From a checkpoint of a small transformer trained on Wikipedia.
Size: 2 heads of 64, MLP 320 GeGLU.
Training: a variant of Adam for these matrices, 89M tokens.
MLP neurons of a small language model. Each row is named by its layer, matrix (gate and up: input weights; down: output weights) and neuron, and shows model dimensions 64-159. Each number is 128 + 32 x the weight over its row's rms, rounded and kept within 0 to 255. Numbers have three digits each. A neuron's up and down rows have the sign that makes its largest values positive.
After each neuron's rows, "fires after" lists the tokens most often just before its 100 highest values on Wikipedia text that the model never trained on; "fires before" lists the tokens most often just after its 100 highest values on Wikipedia text that the model never trained on.

L5.gate16:136117168126069173149114162117155142115103129164075081107050119239122165155084144119077110119136142134124106122093175132152076101140139097133085090094099108140121128124132112153122120093087078116142113102119102037065163146181121146167122105087197119148152133157156169108145140118149097082
L5.up16:158164201108131100093117148081121167098118089143153132120180164103138134108130122164120074136135137105155126139135072105113138096104109184080129142118220222148133160104111202102162099114087105132125164095113138052145092121117125162134116147138117104139153141198142112132158133126193141164
L5.down16:104111126105078126187123132165174146124133162116131108110055140178115176196076153116140100118121132142132131115093076152100060136151135088137106121122098145191090157091130102140139172141095070165119064117119110088167145143138115117197101132117126190092103133123101144124125182061130148090
fires after: "==", " ==", " ===", "==="
fires before: "\n", "The", "===", "-", "S"

L9.gate213:104134162125150110124108103080063082144119132106135116192167126166139134118138195163111144126150162096152113138151159120176130064153142124142131218102138182117180071096113126171050101118162146092177166144130108057132118106145145141128121159143144096149112123155157135109121094117169083136
L9.up213:100147060154095115173163153138147121207152139143149101154181115144154106149118117162150124144153086170128100136113146162121155089124163158068079134161104131118112068153159106094161139106195145113085123099130100114104105079174149129151088087073087111119133091148178126138152088104142133122
L9.down213:105121177133084090125119091151133167161131101157141147170100096149139134082136106105152108115174170129126134148121171180150129111086057110140105106136141187140099186051134186140127135125106116061107036097170103162073134142173176137108099158130115071119110111125116118168092120123101094147
fires after: "\n"
fires before: "==", "In", "===", "The", "A"

L6.gate148:082150134129151166119116130140118070089124111106160217145108134160125155095171142098097108136146120166149116111118082192104087195186158161095176130163061122138078076123132102077134116122107125174154128135143108079177162143151169133085154075105108142141110155173203101136198156086167115101
L6.up148:152133128168157148170119066055110145133150170173187098111112142161103150145156158102195150109075133131098129124164134111105134156131071096153227151142156121146216122113107116144163140122125134141144136126122149149189114164123216206141177077100189152078129134136143118146060149208092174105
L6.down148:058162195123116092090146143166089173140142082163122024175155162091151141125112126133113130091139085124098078141147093132134164095106105142128160140097068134079095149147036144143070142091116156122144106167100066149098136143110088133174109075131083101103126081103111092152188084098138088118
fires after: ",", ".", " H"
fires before: "2", "1", "."

L9.gate262:138118098163117084180126103138111107047067136115143137086148139124138167090161162186189128094095099142058140094181121097117116093180178133148197082116165144151128123150131140099192171146107099140103192131099127147197131125180139119133105135175179115170159205067125153088136158140171140099
L9.up262:148121103158159101118077122157109170113132151124132144137116180144094158106124113112173089102098156113162189139094117120113075104108124156163101143119145092136110146110107197127127130139151089084123117157143087173128145204133162141128168086143136182101157137106102090125208176153109107115
L9.down262:124084124174176103088102103167101165114128068147101180097153163070119192134169137153129101112114109132199085117157088158139091162164147198143126157170130089189131186151143128052125097127131131088099141155153059109112139143182153145148114083084108131130130138125086119167174110086134170068
fires after: "0", "1", "3", "2", "7", "8"
fires before: " ", "4", " —"

L9.gate288:110149142127136086125133172142158118090069085098152112100212105125130165095095175126173187134106144105099130181133142098156135092091128227140117143128121199183161120141073132133118068119129130104108185158132127151119121051133120117096137110123134134189118119191105115174135151130166107154
L9.up288:128142151119067116140138082152134053162093166104121120160112115191140119117117106110158107075180128115134185159114147129140111201116147123118156146089199141128145119125121048184139123140090143146141117104120158170117143119161119150120153134134108113106159066065175096166075066132184137155
L9.down288:161160124149144104151113062102148083072095128138126138116161122067108175158110163146081109116111121055071107213161180096170129125126172148098151132140190140176089121154092163067165104132155156096091156148121124109153126136185167116084187115171110152168112154142151134113148080120170126151
fires after: " |", " Television", "vo", "|", "al"
fires before: " |", " movie"

L8.gate150:140089132124104165143130143166130139089123016144126130119098108133139134144133169159168136097095103117104101118070003164087122154131132121119144143099183171115152154104167127109091125132127142151180143162091077082129184112170121183171097147160168117116069096151169126163182094092076109052
L8.up150:128130100105152084138140139117157099149111136104156153157164164148132104124114146133180095081093144138101115080082138119094101104183135071075215150193104201146155100124102150152167126100085136128120125157113153079127094052103144091077150163153147135093133131134181159107142140121131152146
L8.down150:118135107111152093134130174099078140126087085126161095135150117165100129105218112141121115142121098156092099126041103125151136144140153140155093175132087130094120085176159144138111125095090164133130108184129167096087167098224131151147185119125114148119131138155148153155174099105125166133
fires after: "==", " ==", " ===", "==="
fires before: "\n", "The", "In", "-", "===", "A"

L5.gate233:179156103143063190146147140143093106096108065141095142168116131114150127161145103062151179145100113159108132097122134116092081120186121118124124103133099094121182149097121130093155134139149141132092173194171139115108149137124123092166099138132137180077096123060104159156158153106200132067
L5.up233:166121104127149156101122172169115144128137129165104199154091171107149146170149101161155160182105186135174136093100109138166105143088119104132113113114124146135142194083179121121098110164159134128151133169165113102122144147118157083148096090113140151160151128078087119118078135131157149104
L5.down233:076114112104178101085132112082064105141112173110078176134138135117121155106106150149118152162109124147105133073138125140211155134124123148198111139122108121126154179166157162153085152131152101126157100079151083133073111130101117112145143131162107137155148171147070135049075124203084111125
fires after: ".", "0", ")", "4", "6"
fires before: "-", "\n", "W"

L2.gate113:138155181120157138106100101118098109138179152084174109140084174159152131097148112105123157093145141151116141216103207113117158108117141175089133102141094130116150104086080122138154139133079156109124127171128157057117117051100112157148143222101193142142201089132150122104150056132123127140
L2.up113:159127121125184160122136138125097127130131156107112130146133124121162085083138146081138125124130126117088180120135147156154117043114125139138147145129122128163133147098060089079084117133117154115111153051195134153143128128105088103137149114140134098061095189094050172102136154108106099149
L2.down113:145157125112107132104115120067050126120183136102107052196118132160146157073109151099151109063146138168109170097114130149106127145077088137148189130088152163134125127135027125119052114125136137142110141097100172152088116110125084103136142111088118128019110120143113070084161142071172114147
fires after: "2", " "
fires before: "2", "1", "0", "mb", "."

L9.gate269:153178133160120096165106123161133081099107221166119130115166064157150182090124129081114120157142125103103141149087114115161141104135086137159171132076163146165109105097097127105161148161083140136134140119127129142091127131213124106066124139090179146103127156087165150102133143182208182161
L9.up269:160151066140192128158077035134097118109145106075161148196200125113115128183149140139089153096132123077054161151134167139131185077126102171157119155100128118145196133056064119097155101123130133127079143182129132151161095095132103108108159150130130154111088151157130042107088169151116106087
L9.down269:136127107127107066123144132088104075074190129074149105116251097057113108115095110147102154119149135049061107151173164079175146157139169146121104155111131120124125105162079119095148124129124119098139060136128134085134118091116139152112153105173142142158156127121132099145128109135178162139
fires after: " |"
fires before: " |", "0", "1", "4"

L9.gate216:211132141161142173142178128110128143081113085144161123118187107119096068117148134134132092146086079145161093159105117140159146105115142133107130086087123110128106062088180116092048126135049077157135179138172072091086078063179070139126131087138131133112100101113126161105157122131146109071
L9.up216:121139160187075131107142125159086114145116073128075135138102130155163091109137132091119111106098124164137115140170102060125088184106133153114104102156078137117159047144117142130135154113094142159136094145138150071153143198090112127126154066160119134115158205162193083155188158085180115112
L9.down216:154135093118143105118074120155077133103138092214132112055158124073089105126143113150127168121128133097125145091126205133197150067154091146114080139085182117151088110089112131121122119167100161112117093130179165131076120094123138197108100105096131143153145137121111120125111109131142105176
fires after: ".", "0", "3", "9", "5"
fires before: " |", "-", "\n", "%", " m", " "